Weights of a small GPT-style language model, trained from scratch on English Wikipedia: rotary positions.
MLP neurons of a small language model. Each row is named by its layer, matrix (gate and up: input weights; down: output weights) and neuron, and shows model dimensions 64-159. Each number is 200 + 40 x the weight over its row's rms, rounded and kept within 0 to 999. A neuron's up and down rows have the sign that makes its largest values positive.
After each neuron's rows, "fires on" lists the tokens most often at its 100 highest values on Wikipedia text that the model never trained on. A number after a token or word is its count.

L4.gate90,169,255,192,190,237,139,218,139,238,316,223,105,162,140,250,209,152,208,204,241,236,239,114,167,233,252,190,207,193,200,239,260,195,191,221,199,142,256,188,155,195,238,182,122,126,209,276,269,195,211,221,233,176,150,227,157,225,201,260,284,273,217,220,160,203,195,150,198,150,194,181,155,248,236,166,254,238,120,227,220,222,158,215,203,202,198,241,254,170,139,147,185,144,217,152,241
L4.up90,210,241,209,181,193,175,144,137,219,241,215,209,202,213,190,232,228,162,217,182,205,206,159,230,213,193,159,115,270,115,225,274,162,231,160,159,216,266,240,170,141,117,243,172,266,160,236,237,226,196,130,183,172,239,132,225,223,213,192,248,207,164,235,146,239,209,234,128,119,223,243,195,269,122,188,200,185,159,251,214,238,237,174,162,164,241,146,203,209,272,239,233,198,220,142,182
L4.down90,239,255,178,118,152,277,204,216,166,212,85,187,218,269,178,161,209,240,224,242,169,162,120,231,264,153,171,212,228,181,161,153,209,212,285,217,244,203,200,228,234,196,181,301,209,192,145,142,228,218,247,230,191,140,230,212,166,189,251,239,250,223,142,286,252,227,216,213,196,217,228,218,148,173,199,188,127,194,216,237,192,195,244,114,229,198,229,181,235,219,261,138,172,199,159,169
fires on: "0" 30, "ical" 11, "5" 9, "a" 7

L4.gate174,176,207,255,199,187,214,161,242,170,169,204,212,190,216,181,155,244,173,267,190,229,189,248,142,177,102,216,241,164,251,181,182,251,261,149,217,206,252,216,192,228,217,208,167,204,162,227,169,120,198,252,176,237,173,187,139,156,135,115,267,273,208,186,277,273,177,187,198,200,141,240,241,201,206,231,205,213,159,191,201,228,260,207,128,271,209,192,240,224,272,148,166,185,248,114,228
L4.up174,171,208,166,202,235,124,225,221,202,258,202,202,236,183,162,175,162,163,181,185,159,198,128,175,221,194,181,224,228,148,149,195,171,179,205,169,213,211,179,201,227,223,184,199,210,176,179,189,183,190,241,217,178,152,209,208,227,187,148,116,164,246,160,239,152,198,148,200,88,210,277,131,183,167,188,234,175,155,237,180,207,182,312,215,204,147,211,169,197,224,209,204,134,181,230,187
L4.down174,199,238,251,197,170,242,243,256,190,196,217,223,137,224,203,178,250,188,301,122,199,204,226,271,170,151,262,206,215,213,220,243,174,230,158,189,205,212,197,230,235,165,109,285,198,174,253,273,168,185,176,188,211,201,119,122,217,213,201,203,313,155,179,288,254,181,244,232,242,174,216,205,185,213,183,202,247,210,169,272,241,171,172,186,203,211,189,239,225,273,204,171,259,234,182,225
fires on: "S" 76, "Z" 6, "R" 6, "L" 4

L2.gate302,187,225,173,128,155,225,195,161,249,195,223,199,184,177,168,106,173,210,192,251,192,281,167,281,171,261,164,263,224,250,283,188,149,192,236,169,177,122,163,167,155,220,262,215,236,199,210,223,181,217,204,215,222,266,125,189,107,224,192,217,143,197,179,221,154,240,127,184,181,258,190,214,200,177,246,98,266,196,208,236,115,199,198,226,178,158,212,187,134,175,236,172,238,203,228,197
L2.up302,156,250,144,155,207,221,192,193,238,173,163,237,228,223,101,157,210,202,237,196,211,189,243,239,128,239,214,169,152,163,199,172,241,189,156,242,237,202,219,264,244,223,216,223,288,216,278,188,219,205,193,157,143,243,152,200,241,147,241,200,152,216,147,191,265,249,149,192,160,140,158,174,201,229,156,299,189,236,157,214,140,198,194,224,325,204,213,228,210,155,218,226,185,148,188,182
L2.down302,165,186,232,175,231,202,211,177,172,247,220,196,123,250,163,159,222,158,181,160,158,210,275,188,233,152,213,220,128,219,229,152,260,181,237,163,204,262,224,194,201,238,178,239,197,193,202,192,226,244,154,177,229,255,193,211,265,150,214,187,108,249,158,216,221,237,204,162,201,111,174,191,140,143,176,301,180,117,248,146,182,140,219,209,236,206,217,181,234,208,183,195,265,208,210,172
fires on: " Ph" 20, " of" 18, "ular" 10, " organ" 9, " In" 8

L3.gate313,240,158,195,155,158,226,231,166,204,197,239,191,121,196,170,184,214,239,187,199,134,199,258,217,176,231,214,127,157,173,336,162,176,240,234,214,118,157,231,223,279,184,211,148,185,209,200,175,162,207,246,252,141,206,155,280,182,223,204,184,229,191,161,204,227,246,243,215,199,191,191,169,168,236,197,96,130,205,276,210,272,230,202,102,226,162,190,255,279,178,226,158,219,182,195,225
L3.up313,269,181,174,195,201,173,223,226,208,155,198,278,184,224,141,247,145,168,182,191,174,166,210,179,216,206,205,192,173,144,213,171,205,282,278,208,213,186,230,219,268,265,166,250,286,177,190,194,179,217,183,269,159,132,194,259,229,270,208,156,268,149,237,235,196,202,170,220,175,227,156,250,194,222,250,191,197,230,230,153,166,207,195,160,227,99,187,268,191,215,225,182,175,172,182,232
L3.down313,251,177,234,204,212,233,277,214,211,158,208,198,132,209,258,163,227,201,213,192,107,222,302,165,240,240,277,232,156,203,211,142,205,219,183,170,244,233,199,127,169,216,181,220,200,138,195,175,159,157,142,166,222,203,239,241,197,269,140,165,267,157,224,170,157,245,170,232,172,184,216,158,185,183,163,206,235,217,160,198,196,224,173,178,197,130,227,221,204,187,229,161,153,161,121,217
fires on: "″N" 21, " ISBN" 12, " suff" 10, "Pl" 7, " Civil" 6, " res" 6

L4.gate283,153,156,259,162,172,169,209,193,186,155,98,156,178,229,259,161,166,205,250,202,363,172,196,197,227,190,260,240,219,175,215,205,228,239,227,241,204,195,226,179,222,181,143,208,263,204,229,247,221,170,171,175,216,172,197,236,232,141,160,123,209,289,178,139,214,236,170,194,184,141,232,195,200,248,255,214,212,227,183,161,194,196,177,205,244,231,221,197,291,180,263,159,133,233,214,162
L4.up283,202,194,172,189,169,153,189,220,166,208,177,192,219,239,259,120,197,223,252,132,173,247,246,153,243,203,182,178,161,234,273,161,182,176,247,189,209,226,227,229,129,137,191,201,198,166,225,213,215,201,157,200,212,196,240,234,199,195,135,134,131,204,129,149,218,163,201,230,222,223,257,167,128,218,211,255,119,245,173,135,237,200,246,167,259,234,220,184,261,188,127,253,185,267,220,200
L4.down283,219,244,176,201,226,202,175,189,144,249,221,244,234,204,277,172,173,134,223,97,202,210,134,201,189,191,250,205,149,193,206,236,210,194,139,216,151,183,167,243,167,180,223,226,222,181,296,170,194,153,197,199,208,271,270,224,221,185,221,221,217,192,216,206,197,176,215,246,166,265,175,184,166,202,130,117,218,179,216,169,282,195,293,171,138,233,143,212,176,166,169,202,249,195,179,286
fires on: "\n\n" 20, " as" 16, ")\n\n" 13, "i" 8, " called" 7

L2.gate153,208,217,158,160,185,265,218,148,278,193,232,192,171,197,136,265,183,240,213,204,170,249,142,202,234,193,208,230,208,176,234,176,210,233,241,187,167,223,162,226,231,248,271,187,156,234,261,202,237,233,244,157,158,146,164,239,165,134,256,119,194,196,222,223,239,244,205,164,169,173,135,213,206,170,190,192,266,177,194,203,162,223,205,155,243,138,175,107,172,176,176,189,191,222,151,214
L2.up153,226,180,170,167,230,255,194,201,198,187,225,232,186,222,196,145,308,208,221,211,209,163,185,186,113,219,173,220,210,144,227,172,221,183,203,162,242,217,186,171,215,282,179,180,197,229,191,207,204,83,158,251,161,255,147,192,162,144,280,123,222,208,220,222,116,237,260,191,168,180,220,160,228,195,202,186,236,169,185,219,138,202,175,205,225,183,220,184,235,145,140,138,186,161,128,171
L2.down153,202,191,189,219,225,259,181,238,185,180,238,253,295,186,183,164,307,191,237,229,199,144,226,173,96,210,230,248,211,113,186,171,239,173,157,180,230,227,135,225,242,215,206,164,179,281,200,174,228,122,287,229,170,133,139,200,208,220,202,154,196,229,189,197,137,180,290,186,179,211,217,146,197,205,203,220,239,177,242,229,194,245,193,202,230,202,160,190,200,219,207,150,177,202,140,206
fires on: " M" 100

L2.gate307,186,160,184,143,203,167,125,167,208,233,224,222,184,164,133,251,234,206,192,128,189,259,262,237,269,180,200,208,218,238,221,208,192,138,228,183,206,189,237,212,190,210,216,263,173,158,259,192,184,239,178,171,208,130,260,171,210,174,191,216,199,218,198,168,213,211,216,172,258,267,137,213,180,223,219,188,185,173,194,170,211,156,181,184,185,151,181,208,247,178,153,200,196,183,226,230
L2.up307,231,151,210,289,247,149,162,183,195,272,198,152,142,182,158,197,223,218,171,137,246,232,231,195,317,202,211,194,203,196,187,185,171,212,276,216,208,256,138,214,183,207,251,197,250,210,191,218,155,234,179,198,198,223,213,241,194,196,210,276,184,230,200,142,187,207,237,220,258,241,198,198,249,200,205,178,139,154,244,182,209,240,174,200,211,189,165,322,207,170,207,217,221,255,227,185
L2.down307,281,131,173,222,275,119,143,194,161,249,248,185,202,170,173,209,213,200,243,138,257,112,227,189,296,135,185,181,208,219,185,254,217,249,255,191,169,161,209,213,224,298,191,223,140,233,234,210,180,182,213,174,206,215,155,203,231,194,165,219,217,243,248,150,192,192,192,251,256,201,200,193,277,254,188,245,79,176,214,206,242,224,251,186,206,181,256,197,203,141,167,260,206,209,167,277
fires on: " =\n\n" 58, "=" 18, " is" 11, " was" 6

L4.gate263,164,127,240,189,222,161,208,185,203,236,296,114,187,301,162,183,225,160,180,223,192,145,235,169,219,224,213,231,172,177,144,236,207,158,218,183,180,149,259,219,152,222,138,216,205,128,253,238,95,226,213,202,204,155,215,226,229,162,234,238,164,162,181,231,245,239,190,219,185,146,172,250,214,186,107,228,183,144,248,163,257,156,278,234,226,178,163,177,202,218,180,163,215,164,206,211
L4.up263,247,183,215,218,213,236,198,210,207,169,174,157,183,171,185,166,150,205,188,222,234,263,141,216,156,310,293,271,197,148,201,223,185,131,184,196,160,205,239,247,195,272,177,170,206,119,243,260,181,296,187,137,194,231,206,193,220,302,176,195,231,207,213,209,240,170,211,221,179,205,226,181,183,161,217,248,138,105,181,188,218,187,218,209,255,266,171,176,195,193,225,247,239,193,201,224
L4.down263,199,229,197,232,218,134,180,157,175,131,354,192,0,198,178,184,177,167,191,226,202,213,241,218,210,233,224,250,225,129,175,240,219,175,273,135,179,241,228,191,200,253,171,211,207,124,225,242,132,216,207,220,216,257,225,185,203,91,198,231,216,172,179,160,147,227,243,173,216,139,235,215,254,164,170,231,144,195,258,212,200,174,229,207,186,177,138,181,229,161,241,211,254,195,198,187
fires on: " of" 53, "-" 17, "0" 6, " (" 5

L4.gate235,148,259,170,206,257,238,211,195,272,128,269,219,215,215,219,255,245,243,200,190,166,244,181,225,161,156,197,209,244,212,181,208,262,203,229,271,236,199,229,244,165,180,173,261,244,176,255,204,200,209,312,217,227,219,202,194,170,231,218,152,184,198,196,139,207,224,172,121,225,222,159,182,144,199,148,178,230,207,173,124,121,200,186,214,192,194,162,252,194,154,222,144,235,156,190,160
L4.up235,286,155,195,148,250,114,216,194,151,229,209,220,186,128,178,190,255,225,257,115,144,255,166,257,119,272,221,179,192,127,210,211,287,184,209,209,184,132,212,162,264,192,206,136,156,219,208,221,181,225,218,248,195,218,234,274,181,187,195,179,137,238,202,158,219,210,234,173,211,235,205,124,194,163,254,193,180,184,268,134,162,198,187,238,195,282,278,198,231,189,173,233,204,238,161,203
L4.down235,207,230,213,229,200,170,212,198,203,184,131,195,371,174,200,216,194,180,196,228,287,120,215,140,143,180,211,196,225,218,209,225,148,236,181,177,241,206,223,216,189,250,223,122,197,208,226,204,209,181,186,208,187,146,276,205,230,161,195,242,176,164,191,203,176,250,183,204,167,210,157,182,174,209,225,150,228,176,191,209,184,169,249,165,170,196,184,167,200,209,254,167,152,181,167,251
fires on: " M" 34, "on" 11, "k" 10, "w" 9, "1" 7

L3.gate441,184,210,154,180,162,209,166,217,197,219,215,236,242,196,197,203,193,230,218,280,177,246,108,163,210,216,167,192,219,234,181,267,160,271,222,205,270,185,251,227,195,218,225,226,272,204,150,207,158,168,117,233,209,256,261,120,197,187,270,164,165,233,232,163,228,227,277,244,158,184,123,180,248,186,170,213,252,239,246,280,163,224,184,228,252,190,246,196,151,199,163,162,245,288,192,196
L3.up441,204,161,220,227,183,247,237,227,269,188,254,242,162,171,129,129,157,208,172,216,202,220,185,146,134,217,240,225,192,188,140,210,301,229,179,118,140,208,224,240,189,116,174,173,175,165,137,168,94,229,285,184,279,213,238,132,171,210,174,267,195,153,240,279,96,187,197,208,245,180,254,227,258,215,165,205,252,164,204,225,142,182,187,205,223,181,256,216,248,193,225,241,216,230,271,209
L3.down441,157,144,153,213,182,194,192,210,135,243,235,218,65,218,243,297,253,151,242,148,211,225,170,177,216,210,275,166,199,108,213,142,190,161,237,210,215,155,185,259,173,187,171,257,155,216,253,127,235,222,217,212,184,162,200,203,236,186,194,146,146,205,209,240,160,271,208,260,71,133,151,150,142,180,186,184,223,105,234,199,231,139,212,288,192,138,198,208,198,99,168,240,158,100,213,148
fires on: "ing" 28, "ico" 5, "ed" 5, "ction" 4, "ation" 4, "inal" 4

L5.gate357,240,196,153,145,183,244,193,209,114,240,157,145,208,184,190,172,130,244,170,170,252,251,132,197,187,163,231,204,133,226,289,225,183,259,222,255,200,152,171,189,245,166,202,206,223,213,288,199,171,134,203,238,223,130,248,100,143,205,213,200,196,169,209,199,190,264,164,169,188,158,150,176,226,210,199,205,140,261,209,183,188,298,129,196,240,229,172,199,182,225,165,202,212,218,255,207
L5.up357,251,239,191,174,231,229,136,293,216,255,230,159,185,186,260,174,191,203,171,210,207,197,173,239,228,249,183,250,199,251,201,139,219,198,270,242,264,186,150,196,197,292,247,251,171,269,248,225,182,185,233,194,156,223,182,217,233,123,214,199,254,204,229,243,236,205,209,208,215,162,249,141,225,262,150,220,135,302,81,197,195,206,187,190,198,187,301,142,148,238,176,286,226,128,175,287
L5.down357,215,246,189,197,287,181,221,239,170,193,214,200,238,179,276,239,195,234,177,205,171,227,219,116,188,177,126,222,230,215,144,252,193,163,231,187,185,139,214,199,218,159,242,185,204,206,199,178,237,275,131,227,239,252,177,144,151,163,163,214,192,190,89,198,172,203,202,203,216,234,179,206,211,182,146,205,116,271,214,199,181,220,246,199,192,147,240,317,295,202,181,240,213,174,145,225
fires on: "\n" 57, "est" 7, "our" 4, "ach" 4

L2.gate220,172,207,194,153,190,203,218,164,274,239,183,195,194,233,128,170,164,240,206,225,215,197,149,200,236,196,221,196,200,215,228,184,260,226,209,161,155,229,184,225,226,164,113,253,201,235,242,256,148,167,211,137,233,211,133,306,223,171,141,170,182,190,190,278,219,259,114,213,245,125,140,228,206,186,246,195,304,179,181,180,184,138,167,154,261,219,171,169,222,144,280,239,193,250,239,153
L2.up220,213,182,138,227,269,222,271,265,165,164,232,193,195,183,178,185,157,248,244,163,229,205,161,229,176,218,173,214,252,209,227,258,212,234,187,171,190,183,207,207,251,244,193,279,163,170,124,140,168,150,191,164,202,161,172,214,284,242,238,176,224,167,167,236,294,265,205,168,265,200,250,208,259,187,169,227,188,168,237,189,171,198,227,181,151,203,221,247,191,192,210,253,275,262,224,169
L2.down220,262,189,177,199,233,206,261,153,221,202,201,214,239,150,194,197,196,162,190,185,225,207,157,134,153,150,221,151,230,266,125,198,147,147,157,189,226,196,237,190,157,259,225,176,208,129,166,271,272,225,205,155,201,128,232,156,149,253,264,148,152,206,138,176,308,247,216,209,210,207,236,224,214,173,159,227,86,146,211,170,149,183,191,191,130,200,164,202,207,195,229,231,207,243,201,191
fires on: "U" 29, "3" 27, " U" 24, " Bar" 15, " elect" 5

L4.gate216,215,201,221,171,202,163,144,153,232,185,254,111,171,215,164,161,262,163,189,123,122,236,116,187,206,205,165,164,203,204,248,179,178,153,281,234,242,216,218,184,214,233,195,206,111,206,142,214,221,205,179,202,201,160,202,157,168,149,226,230,109,203,246,153,221,157,162,246,170,201,135,166,225,259,209,181,241,241,274,214,249,234,195,185,188,220,194,307,224,130,157,257,188,163,197,165
L4.up216,214,176,229,202,173,215,209,174,242,186,222,106,168,209,144,180,243,199,216,146,206,172,195,197,237,202,149,178,197,234,262,205,195,170,257,254,151,178,181,208,176,181,210,171,211,167,185,187,229,183,131,208,260,222,237,213,218,193,231,292,170,260,226,174,266,175,121,172,194,179,198,217,108,312,185,179,111,185,249,161,174,252,139,204,127,187,227,262,268,189,203,134,237,190,233,246
L4.down216,198,151,192,214,251,260,157,152,243,232,189,200,245,178,180,187,266,193,203,191,258,179,240,207,245,194,218,244,145,225,218,169,199,233,197,281,241,177,173,234,212,214,132,194,220,180,236,153,220,176,274,182,220,312,177,155,133,119,228,201,143,265,195,225,243,192,200,229,176,194,179,221,179,246,126,200,140,168,197,197,167,241,170,207,226,233,270,191,150,179,223,214,186,226,198,183
fires on: " =\n\n" 23, "\n\n" 22, "==\n\n" 15, " is" 9, " ==\n\n" 7

L4.gate20,171,180,177,199,298,186,194,173,86,258,228,185,161,202,246,245,156,220,217,192,153,154,152,259,202,262,211,259,214,197,184,198,151,211,155,138,157,162,199,194,182,241,182,97,292,200,171,134,244,260,157,187,202,202,134,277,167,181,225,201,183,154,239,208,179,209,165,209,231,160,156,192,264,179,208,239,174,102,247,189,232,248,224,261,271,168,247,184,167,146,275,197,262,205,171,247
L4.up20,206,285,179,213,180,225,201,254,191,233,259,213,208,179,214,234,159,99,191,206,195,228,164,246,181,250,229,196,206,206,246,246,251,231,176,221,187,157,197,257,238,242,191,151,252,170,236,188,223,177,182,176,155,282,185,179,231,231,228,194,250,139,319,200,150,263,209,163,204,259,194,217,204,154,229,206,152,173,231,232,247,228,171,166,266,147,158,218,203,234,228,215,266,206,263,225
L4.down20,233,233,224,243,201,156,129,236,200,154,154,157,28,238,234,187,247,244,256,181,205,288,195,214,237,158,116,226,209,232,159,149,169,219,212,204,92,242,219,231,200,193,188,194,227,101,156,192,240,209,148,143,232,194,213,164,157,189,224,165,142,200,236,236,206,155,180,195,176,208,180,171,136,269,243,221,172,163,196,161,271,240,179,176,233,120,174,188,176,237,204,329,154,221,173,165
fires on: "0" 45, "he" 7, "5" 5

L3.gate326,136,190,131,303,191,226,230,210,197,240,179,155,144,221,262,236,259,209,203,310,140,182,164,219,164,212,209,137,264,268,140,194,183,129,159,247,221,259,214,167,194,188,205,207,150,248,211,227,120,176,225,190,268,218,157,238,154,248,270,208,258,172,210,246,200,253,146,259,166,213,239,212,166,231,161,286,171,198,211,269,218,204,183,169,197,188,196,199,168,152,186,220,159,242,200,158
L3.up326,160,242,208,204,199,138,207,194,175,223,184,143,212,155,209,178,227,224,215,252,177,215,198,235,250,199,121,192,217,197,230,233,204,140,228,248,235,182,290,159,180,203,214,212,152,228,212,229,177,189,234,225,246,186,144,234,192,206,202,176,202,149,286,242,177,190,182,211,246,264,122,184,215,289,225,212,267,152,156,195,165,226,124,224,195,159,223,213,126,147,87,174,129,257,221,207
L3.down326,208,189,234,247,211,163,220,229,179,180,180,159,141,244,165,228,223,227,201,209,174,188,190,235,213,127,212,225,181,150,174,122,210,185,231,188,205,188,238,173,188,235,224,190,277,179,180,273,196,177,214,218,186,186,197,263,241,193,243,202,257,187,182,279,195,187,188,174,226,203,281,210,246,275,167,194,180,251,183,136,213,230,165,282,250,179,217,191,158,158,213,242,118,146,155,88
fires on: " th" 31, " Cont" 12, " for" 9, " way" 6

L2.gate316,173,177,218,191,198,210,210,209,210,172,65,248,177,192,243,171,193,133,249,198,119,188,167,220,179,177,248,139,218,156,211,164,208,218,266,202,241,221,231,203,212,243,213,231,190,226,151,255,183,176,220,185,229,144,211,188,184,241,132,130,204,184,213,251,241,182,120,177,195,228,141,149,251,205,210,199,272,163,202,194,185,228,236,191,163,194,273,287,130,194,182,178,194,283,225,152
L2.up316,222,175,158,278,165,201,215,221,176,273,261,228,150,191,235,255,157,204,256,168,214,231,190,171,245,205,210,232,230,224,127,151,302,151,178,219,190,152,217,142,191,201,182,213,158,172,196,266,170,201,196,158,267,214,116,254,187,238,119,226,224,196,193,291,193,108,222,251,253,204,162,225,268,200,154,198,102,197,200,208,199,257,247,212,237,172,207,238,162,252,203,220,236,207,224,173
L2.down316,182,184,247,209,197,167,163,213,141,151,187,188,205,211,200,162,197,222,189,160,163,217,236,77,143,129,211,191,199,127,179,224,232,282,245,264,251,223,257,202,160,204,136,195,204,160,193,125,235,172,212,185,253,196,236,189,162,224,205,173,200,250,293,170,223,189,210,231,244,203,205,182,218,245,183,258,202,186,187,154,170,102,274,245,212,232,198,225,168,195,245,289,198,155,301,186
fires on: "ing" 39, "am" 17, "nam" 7, "stan" 7, "ed" 6, "ational" 6

L3.gate351,245,144,157,192,208,217,180,177,163,188,212,218,112,202,128,177,129,153,211,231,174,181,181,221,225,151,235,229,169,172,143,167,192,216,164,153,194,116,256,185,233,212,179,198,152,262,165,226,176,229,227,248,246,197,153,199,192,166,206,140,113,158,201,175,236,148,188,165,153,271,185,204,207,172,184,183,194,154,203,197,268,152,208,177,255,251,241,149,201,225,181,151,160,215,145,182
L3.up351,217,227,139,100,194,251,196,189,247,208,226,175,190,199,205,159,164,196,223,246,147,211,225,190,198,179,185,162,136,133,231,151,238,159,204,239,223,280,262,207,244,176,218,184,183,285,261,203,236,171,243,208,205,224,219,225,163,171,222,197,248,253,164,209,237,194,196,200,251,184,175,265,296,220,219,186,232,173,216,201,208,219,172,262,201,290,232,214,245,169,212,170,196,220,200,198
L3.down351,235,262,211,122,245,250,222,242,223,165,199,240,157,226,203,219,201,219,172,226,156,168,233,209,291,165,146,226,194,163,158,115,204,170,111,131,107,215,240,214,281,188,159,193,149,229,210,183,164,184,207,180,136,206,146,214,229,240,227,107,175,164,169,164,246,215,233,240,177,178,240,141,215,199,215,257,204,157,198,201,229,134,237,208,199,215,206,200,178,251,203,234,182,240,202,177
fires on: " part" 41, "art" 13, " M" 10, " Part" 9, " MA" 8, "st" 5

L4.gate172,146,211,203,187,258,178,275,286,115,224,183,238,247,180,241,177,176,134,148,252,210,169,222,214,182,178,239,153,230,194,236,155,265,196,259,224,152,190,207,228,220,107,123,197,208,188,211,257,232,248,150,198,125,186,195,182,176,226,196,172,206,83,202,173,202,246,238,245,153,213,263,257,250,196,164,169,206,239,201,212,167,188,176,219,214,199,178,201,138,262,232,218,148,144,182,300
L4.up172,207,212,235,212,208,202,230,174,226,182,202,211,209,162,177,148,224,193,181,204,135,229,211,135,198,200,215,108,233,232,165,214,166,205,217,194,228,222,232,203,245,203,215,184,188,151,150,204,155,155,151,280,197,320,194,221,207,255,142,216,210,178,172,224,229,217,156,216,228,240,266,143,276,209,188,248,244,169,286,198,186,132,206,188,187,186,224,230,151,114,140,199,199,151,238,149
L4.down172,188,126,159,192,115,193,188,162,190,235,129,171,194,211,221,258,175,158,239,183,198,141,143,202,200,192,166,223,240,157,189,202,170,184,149,188,239,218,157,169,144,241,250,191,178,208,220,208,236,187,108,179,269,180,175,187,186,153,191,184,115,277,239,217,165,159,156,211,233,191,198,137,205,210,228,259,165,169,190,220,218,236,200,227,236,192,187,221,214,185,236,178,211,283,210,190
fires on: " by" 72, ":" 5

L2.gate160,135,193,112,212,157,285,190,259,150,184,201,238,220,246,253,163,233,239,192,217,171,184,210,180,199,155,219,211,231,201,181,276,228,281,163,210,113,242,259,276,236,191,205,143,172,182,289,209,223,212,132,207,199,217,227,173,202,232,187,250,195,161,294,194,231,273,183,245,237,255,252,189,200,210,144,229,207,242,184,263,198,201,243,174,177,190,191,201,249,205,136,276,232,191,192,215
L2.up160,184,200,230,188,211,168,188,235,144,199,245,193,158,269,198,272,280,187,170,196,145,277,241,176,203,134,278,267,135,216,209,276,221,198,215,192,137,213,182,272,224,166,238,222,166,208,240,195,211,191,245,208,154,210,174,247,142,198,171,188,214,186,190,179,234,186,140,200,235,242,243,188,168,235,183,231,237,205,154,131,185,184,283,171,213,256,235,186,197,240,118,268,201,175,199,188
L2.down160,123,180,144,196,149,216,191,247,224,217,169,243,281,173,274,147,193,175,202,254,130,165,168,206,220,191,180,189,143,232,209,191,134,228,133,208,166,201,260,272,180,242,278,215,141,170,251,290,284,165,221,237,221,149,182,245,254,147,224,214,233,232,194,285,251,201,220,226,178,173,187,166,180,193,167,163,212,233,169,225,203,251,182,186,243,199,133,160,239,185,245,220,274,244,185,197
fires on: "-" 24, "ep" 22, ":" 14, "C" 8, "==\n" 8, "):" 6

L4.gate109,121,240,258,258,183,205,132,220,237,237,257,144,278,232,122,254,196,184,174,192,217,242,169,215,214,165,226,226,269,175,238,201,248,241,216,193,218,194,277,175,203,162,165,224,170,190,178,243,183,186,272,173,228,187,182,274,166,168,275,265,183,185,283,184,256,198,187,241,212,282,206,172,258,227,211,190,209,205,215,239,248,167,183,256,121,186,310,211,210,200,126,249,161,171,166,193
L4.up109,211,199,104,158,229,197,192,172,244,258,162,210,154,150,197,174,112,134,210,186,182,237,201,308,183,169,195,100,166,207,226,205,247,221,252,305,237,218,197,172,189,188,159,292,230,238,205,128,149,275,226,200,159,192,204,204,239,176,240,176,175,245,172,200,134,149,246,222,207,210,201,160,165,210,160,194,230,199,175,272,228,172,219,146,254,210,215,188,181,201,227,199,156,249,266,227
L4.down109,145,207,210,205,229,242,167,143,151,103,197,185,232,151,226,244,243,255,197,133,192,135,227,165,171,196,201,187,164,145,174,226,164,206,187,181,187,188,209,160,222,231,199,201,197,186,190,224,197,230,218,202,225,177,231,197,177,201,150,186,213,113,203,203,185,286,250,157,263,180,197,187,260,157,242,187,135,200,243,217,157,217,200,166,225,207,281,218,193,212,152,216,172,210,186,135
fires on: "," 62, " •" 18, " –" 8, " |" 6

L5.gate102,143,222,158,207,261,229,146,275,134,136,178,240,181,231,205,256,189,157,195,222,156,238,250,221,182,223,222,142,247,182,215,136,144,201,243,194,127,227,240,257,260,189,235,224,279,195,210,203,148,263,235,161,211,232,250,193,217,177,153,172,183,158,142,198,207,223,182,172,191,192,196,179,218,197,141,171,211,207,280,240,151,289,182,216,138,215,212,237,178,170,169,282,291,168,196,191
L5.up102,171,220,228,192,160,71,237,233,212,261,191,201,138,235,202,246,221,168,178,224,190,164,169,186,157,220,206,174,226,189,184,244,195,289,168,221,236,170,260,238,292,233,190,185,248,226,192,218,128,201,201,263,201,156,183,212,218,151,242,178,174,180,251,244,195,123,146,164,212,183,196,166,215,193,212,200,281,207,177,191,264,215,225,183,200,228,157,160,265,123,9,214,262,260,277,213
L5.down102,220,273,200,236,229,233,232,160,206,224,127,191,127,196,251,172,146,153,169,247,200,210,218,272,174,232,190,233,236,208,245,220,176,230,179,213,226,239,263,224,155,176,267,243,286,234,227,205,232,179,219,238,216,226,249,206,215,194,180,242,225,192,138,127,209,161,193,158,203,204,177,259,158,145,145,138,189,143,228,186,214,242,197,244,131,187,214,228,152,228,244,225,199,227,205,287
fires on: " (" 26, ":" 22, "born" 18, "é" 6, "):" 6

L4.gate41,224,272,238,191,222,238,247,253,126,202,239,204,239,161,230,174,249,174,153,162,220,149,206,154,295,170,222,250,183,262,213,171,156,161,154,175,195,243,166,170,219,211,166,200,236,152,213,263,209,253,224,173,231,119,209,193,199,142,162,228,187,206,181,241,267,261,119,187,232,195,194,200,148,137,180,170,181,236,199,208,234,202,171,179,138,165,239,248,154,252,147,187,216,225,210,185
L4.up41,228,192,146,169,185,224,205,205,194,226,263,248,204,178,208,247,211,166,224,193,203,198,230,210,171,112,179,175,169,149,238,260,185,157,136,146,267,276,196,250,230,247,199,178,153,140,211,243,145,191,270,113,217,137,259,251,237,221,186,219,188,258,175,210,224,254,175,239,233,171,258,144,176,201,210,155,169,177,173,283,257,215,198,167,170,231,167,215,214,174,169,190,195,146,287,172
L4.down41,197,227,163,203,212,210,213,227,236,188,176,213,165,192,195,164,146,237,225,185,300,121,171,95,209,170,223,183,199,196,130,198,197,132,203,144,188,205,266,216,179,250,199,146,148,239,191,224,245,280,207,227,151,261,214,183,197,225,170,225,238,253,272,216,242,193,208,232,215,275,153,193,210,211,142,178,185,167,191,165,195,218,202,247,200,205,226,234,100,170,296,156,221,231,173,171
fires on: "L" 12, "B" 11, "D" 11, "R" 10, "F" 9